{"hidden_size": 256, "attn_scale": 0.177, "bias": "none", "init_std_qkv": 0.0304, "optimizer": "muon_variant", "lr_mult_o": 3.0, "beta1": 0.93, "lr_head": 0.00743, "max_grad_norm": 2.0, "decay_shape": "linear"}
MLP neurons of a small language model. Each row is named by its layer, matrix (down: output weights) and neuron, and shows model dimensions 128-255. Each number is 128 + 32 x the weight over its row's rms, rounded and kept within 0 to 255. Numbers have three digits each. A neuron's up and down rows have the sign that makes its largest values positive.
A block is one neuron, or neurons of one layer that tend to fire together. After each block is what it responds to, as a language model described it from the Wikipedia text at the highest values.

L3.down181:145131124143091068131098113157179054132096144107151159126129154130077154160124136141114130145153093160102101139096099106078124121140109139150065093078090126098111138127124158140145056164134133127119174101095098182135137136143146054178106116123100110129115129134105101138179125052121057117083101104119161141121078132152137156125136134123149136142113125093161137130127112250146108131115
L3.down197:176127162128133097121081125110124040123115144106106091150088155170082166108068155092123091126109117108090165135153052126096147084100157164114123114150160124151066124089116149189153160117123239135155122131157126142140124120133082133117165055107135099088063121095119111146139179105142073164151197161125136150200169132157168101143116129124179138098131117134089111106108087101115183146123
Responds to: Word-start " to" token

L7.down84:130104112095161098131207092140136071150136128119111167144147194139126107172142154138128150095147106119128127115140107123099168061134162179115126105134167110114099131093181034114161093132096137109078108123119140158181134095121117098059120163220134138164127152108112089094075125141149088109106106179208127148128130162097152098127082207188119141158128149198071096137133149139120112105156
L7.down155:161177184128116104160106128106142096159128112126104204163109167143117181099119109137139167121115179122074140098155119097137139097127132118133088107115115137119132164117178083085114111121116120108128164185094134104129088148119191111131117218109191148139102089126156146195132097144148167201145133138121117146135187106108130094139074136113156114140173113111105146175166173118127128147130
L7.down180:125097101115134110129115152112083141138123089085119102111067172133114087159111128112114152145114111141147102147156123181192142131081119076143139146133118045093124184180100177093171121127136133177088115074138169205107127118164178138066166101164124098187101208141146068088124138151154119077127075119145119122151134144109101144138147110193109105155082146063086112135124143160063193160105
L7.down184:126094143128086113127092157136147099188149121086094116130103140137021103096095191133091157119138078087104118167149116120105169084133148132116143070097151179131113164095193066128179157175137247075199179153110109169133132103109107112129115110115109113107101123129082132076167191111166094160158150116131159119159109160088126132114101105117175130153129158109131148109158160168127123145090
L7.down258:125171144137154106087164136128083104129068094166149176103168092175110126149111116104186101107151185154130133099157114169144112113077112187113154079151069093093133155107127123118145149159138123093121171155130121150074161204145094117111097070097060143104093102152126153138104079199155155158172109182108134091156173116134134096114119136098174138121149195122080111097132128169125106140090
L7.down265:132134173158153049148120168127111110099146121123086049181137158121129140173129135094099097090118122071094115122112185143129182100164136085152123092065016126148081143143151125159114176113130094135120163129139152067100207108106183155160132126099085113123122143164168147177126110074105168120113157180107116089143173123162106140103142152118087101119094146080146114162121128096096117108144
L7.down337:051115104100099095071115164118104080125168155107150104085112098129129179151138107138175154112117183100116098127178138156117111174150125097166107154070176142057083103172079141140099163180158172104147149168137110159195093100130098123143088106104099104093139171111163143090142146060119126098089144173126168173116123183149165084089109144106153096125054111120193129161169099139165154141092
L7.down370:137071106089117127148158187099097080085192117116068110100127150134132141167125123131150148100098131142118085154111159171116141126134171129162118144129127158135159136104166107154118133190131120146188141166101132098177112110141127119160131068119046117129158140125138158098150089136096063128099160170107127120139164109078149133130144092099139078122095139086093061152047071113122112093116
Responds to: Function-word completions before verbs

L6.down172:208132173146106150199131142126117062156102096127091093124161080069153164137132063134134165168132141173103126127108077141107098149090095152160148124166166112182100043117078210169124134077134102128098120201132124159114083152103138114149141091120173141128155145160122100143070127149125184144128110096134145171124138115096216147227092133110121094161078135175106111127173119129121105128070
L6.down189:110142124169098097127126118137135178115084149113102098103110130098116113090171144142125122113132134113171098121137053097157098026115171103040074129123088117125086096087182093157095135126147199151176180121140130095108101129150111103171148160087155086131058121147149135150102195170157153182150108091206137111148130167133166112126104140046153144169092107147109111137081140133116093111170
L6.down309:098136133135146176126128152131158144104095107114125162111151138117153084151169182135101111153141119116100138123081142132123134098148058099118172185111178041117140124119175132163104115095166133203152136119185099103158188136158131134114103109100152152134088165132101094169139121107122140109181099148115089073147123138080125109141077113144067091140143146082046140147124130133143118174137
L6.down328:107130106134175110115153134145132093098083167125091095158081112107103123160090107149180089080096101145102148101169156162133144150164088100174096118145163124143143137157134154114088155132076111092177097125115079109098142114082165096122139170133151163070155165171119082148149093141142157169134111181126109073176141109122117159199171097039107167136152109166100043095146108185066169127113
Responds to: Word-completing subword pieces

L7.down97:131210134123138164126127146228128126126217147135102134118114119140141129195052125117077087030143137096067130081138168156057170145162118148101116120134138097104186150114158138118093094161140135090144137130181110156102131124162188174154147129114135110103151069080084112122076146097114126144140074137102120056130110137094124174166108109070102111109071148134118117137149162122077143144118
L7.down101:131160101089184141137161163166189146101120059157144113073142140159148198190096143126153139142081149136109080113071117114168120148119129194113140094134123127143142111120091119139149092107151170148126095149082130106150137168115110112076148198137109083083140124132112121141162142131115118114147055115100151107119087125172078162142124101139116067148112138125140132114143080185099105107095
L7.down109:110149139172132134079128178148203149192105162137149133165141090116147140119172128130086111085135135141051125140098150150112101175133129125136171107129130135060159159091137125154158120150116178095120114149186127100094121105156146115091123120129100176153077110124095138101159105090131094143142146156153144134109138128126095128146073126117130140151169136102129129123080120075105200140139
L7.down115:139168162134100157161130139205067119119178158104142142169055123132103129114146115048088121111095120121116105131119125110073176144169095157188081108161085162175158097103165087141179073109136048140082120182114144129136133107113069111103083121067122143185131162106136131109137166178133107109102138124126128129199144134080113155085134106125082151188074115160137174099124112114134133183102
L7.down123:046177104146178087128097126038148173160149180132120117135108182159119119168127161125149075169125107117106101170153195139187090059138032087170132117120137073092132157097150101170191087099073173154171166105110126129141151086071215154135073142166166085177134137127104087118152108147082066159094155120113175118145110135154169132177179101100129163178180121143085141138164093152087136105128
L7.down185:129084176114121126162133155157106143169105074119156146182144109095074126159128132158068135125123109122168116088159169122093086167151128118163090077102101188123189115107157041098172093095159143105073162177106140115122106093124134142107108087143102097157121099146160092154167154138144135121133068178154085106093142088180152172129129096141083122135125166138102235152103094140166135106132
L7.down243:106124112107102162163119071149100174134197135127156077107157124095166130080184130152142033109175089162134093147122068150090169107106118131162130105084137107211199089098109117159126150113153155204059172111126117107114127124083132102176131093174179129142152111133156144156064108124092072111098096126099124112137130145059207151161098196192101096180111125155082104109168107047107141124142
L7.down290:141162121133137152126146187167142116139124164102186122089086124084163096136113132161185152065106093160078139092107144157155130180079173073116165131095037083104160101122088147158119110149093150091133162123142079136136116163169073114132151140127115167132069123174087149119111097068178088144178133201081152120146119121173168117088156175123110128159106119150161116070168079156081084086152
Responds to: Quantifier word endings

L3.down164:128170171144165129148141073128118134148177089178109093112102096122131157177090089178112149130139103067106118084115104175108116096118159104174153117153135138158081110118094114110172168099139097138143135116142097154076124098204152186032111096169092134160185087139137142098127143134127194129106084134103067120164077158105173144139084135116176112110155153140156150057174101103132144098095
L3.down376:152152144137153177075087154124080211126108094139171135107118158147088133131172148110074097098130167105125139090067056119086127071166183094175195074175103134070153158116127147150149172151121124161159072092085124134152150181105132148133193129084136131155163091099121124147097133138165103069173129154130102133125081174117167128057131124136154082119174181111203040150147135142129184133115
Responds to: At, as, and A- splits

L3.down136:140140135126161095078079126222174133130135159145110135105070154160108087173126080102160151124107113066174154047131145147166090135128167129142147101132142097126114190125090108214177156086041132101163170144084079101154104158157156171183201129134113086077203126131081143105153087137140060121154161144145132173105096114143147150065110105135115087142159138137118130133070111135127170122115
L3.down213:144159080134126052135103148145177111140116085030061125078112200136132081095065107160104118121133079127118104136180169135130131162128080079170185133093111144131124203104095145103083203088108106076151131187115150199109158121105145186136099081138132139143108096125152115133117160140154132171093140126134106063139123080071134135113078142106119115155107147142153108146146129102098167126083
Responds to: Mid-word letter split tokens

L6.down64:110154104113159130155165091135156163123166083133154043086114117116186118176099106173185082055137083176117045105117157158142131110197135135127144109117140153174124156128144093137094151138082164099153141127126119150100112106095151170108107155090098138161182128117133109080155178137073119136135128132164134143103121118102061169117118103069140145106165105098151128141172068170152124084077
L6.down146:170148125090199139075129126173165136100161077087182105086144144193050074107174093107106163092145199132112117127100125122155136121104111098110134148147220138091122163168130110209144124118109132148131100101105201161163095153199136195076122122116130100127098122160170098136150124111105156141088124140140142078106121162122066174168159146087104076163122110157142160084167114099138125149143
L6.down187:089145191091171145156073177141144151129160183092119125064112207138131202151100117117143131101142164138130163149109137131112103106099186086182055128165130177105161141151135126104106175169076149151174107142129107126160168170114135159109174192115181171115166170110140112174142149048160160132135136174083127095129039155135101111136089112126066129124133090149098095139086134163095057087116
L6.down266:128138139101157166163114090150170095156230142081106101130107129132143161179140112052106095114123145106158104138116125149146116183138210164061130133102121157132180089166076134106083151168156165132089134139143135080087148118168169154126128099155130089112114114154103088139124136155117146124127058176108106139109076107113136143095092106096117132147146130113145126142117147115097127097077
Responds to: Split quantifier word endings

L7.down2:112156089168137152133101124145150078092124107105100105121140111062169107147155120103121143152101186105140138127148154228127151119138208174147158153157156145166200094082144115140112172141137105058095084094177126178198111088119091122149137166131147104162152107082143132116109066167116163140136165069099078173144153128126089149062121138122138160127083066113139121125114083135178127094084
L7.down15:178140116157140154163082175147116149147134140115122104107090166142137119114109117128162122154134107099140136098127138108087131133116154117137193103160157099103118137083152114154158111138155093129176130107110153116118096135166049138201201073116107135181108123188135154103128185129168103118102115138147107162161136148132172112140084104103142146125141116068151064159140112177195138143135
L7.down35:129114092176110134173120082193108131133111137133143149174167158096142098124138099093125195143089135151095119152184109158164123112086148158118172108096076197089146152098129085204190168118121166131163112172125096194084155119162165091134113114200118154086159170140091127145156149104150146170140130143136082139127137063087177162125211123094177105162129116085129153130133118128111144189118
L7.down88:131081094141164100079094119156136123183135120176164139113074153120157168162134147080141113098196199141160118147082168097152136156102118070119181127119118166130111117178104126102137190117119057117122087158126095120098117121141105195133121142129172152171128136127145104161143093140106158093122119140176087092108147124090097064136112073174087106159087086167124098155113090147106141158140
L7.down118:108115129181112166134097137124154163123169155173115104134115162080069081090114078070099088100173084127129164234115059120117137101109106117105142141121114115158123174093145112114158112085099153099115092151133125150144108166138135133138059102170155143107073109196177140109105141199151124162113131079142116096143119137157137157113066128104218046147106133139177142091106082070113149127135
L7.down298:084108148112133143156123202131151134203108129112095160178166165157087131044120161126088158186105126131152132097122138134129096101125104182157114156121131151143105176101163176122177091145145174159146097151107154131128102107164161115185092135118093058111086161097094079115188088151109108097162120100152209175125174115165119146106148126118152198140086192140156151116129144090080088199130
L7.down361:118155114094064113104110118120134079081099181124066133144181145157190121142100088091149147125166174138149158092118173106043111090120084146106121166112147135119122183090175150137140048147144105116104150106118124179149108145130142114206169132108111164107131133132151137089177152104154120125148104075133112170119127152148120107121085146097173129092141170167126121125153216208118100174162
L7.down366:093105100150118128159144125086103114136078083075107149131051137091192163143099081105157069100139153131104153175123129151073145113119071121114119139117157141103100133156094086129098161095104171172122130165081086132171110087165145157143097155148035134099198105166144158141060129157103127133121126205108081154180146134179069134088092102101123173128121178112089129165120129110182136057123
Responds to: Temporal preposition completions

L6.down201:103122139115121162111115119101124082111166161145128131160046154130119124132119100138144114119103062113142081122100109139117183103098139112142206110101108136074207125095082130073114163221160108141168136116144054146095119150154133085137122142154193119136074152132143143111093121127120124143130102103144128144122192144147141153129121160129128124102132139190110075175111146142103115137111
L6.down230:121084118094127122138156114127137092166099132133116089056112132154132103145137199143120129125142174124151099144076092137116147133147128131120134113087133165110096157079089163131114109176102109096107096107058096149103137087134054119166136136162149121119187069111119126089205158116162160143183068131146171157121121187119104143132100145100093089112142112123114102221157097145094126119134
L6.down288:067127156160104116148138138055151147124162156127031128111162131133129082108108140124119149123157147126119098151124155174123157157136149116127202096196144128162135118122168125137109193164137145180116123125161083117148192170129126121163116117155080168111156145158128113085107107149176143116159058108090202149114185135178178146170163146077149108173066103130129119104144079106168090137168
L6.down345:116114155116101108062073146096132083125102108126097128170145145140123117095091144136089094163135160068139105166133144163102117053117148112166123055173105127126094128042156124160115182129100159104156143148127070180148132118144133153159165075142139099117123122134095140060094156027186081162121172109147130105096161186087147124133059159125088114096113171155075108122123140132120154130191
Responds to: Auxiliary/modal verb endings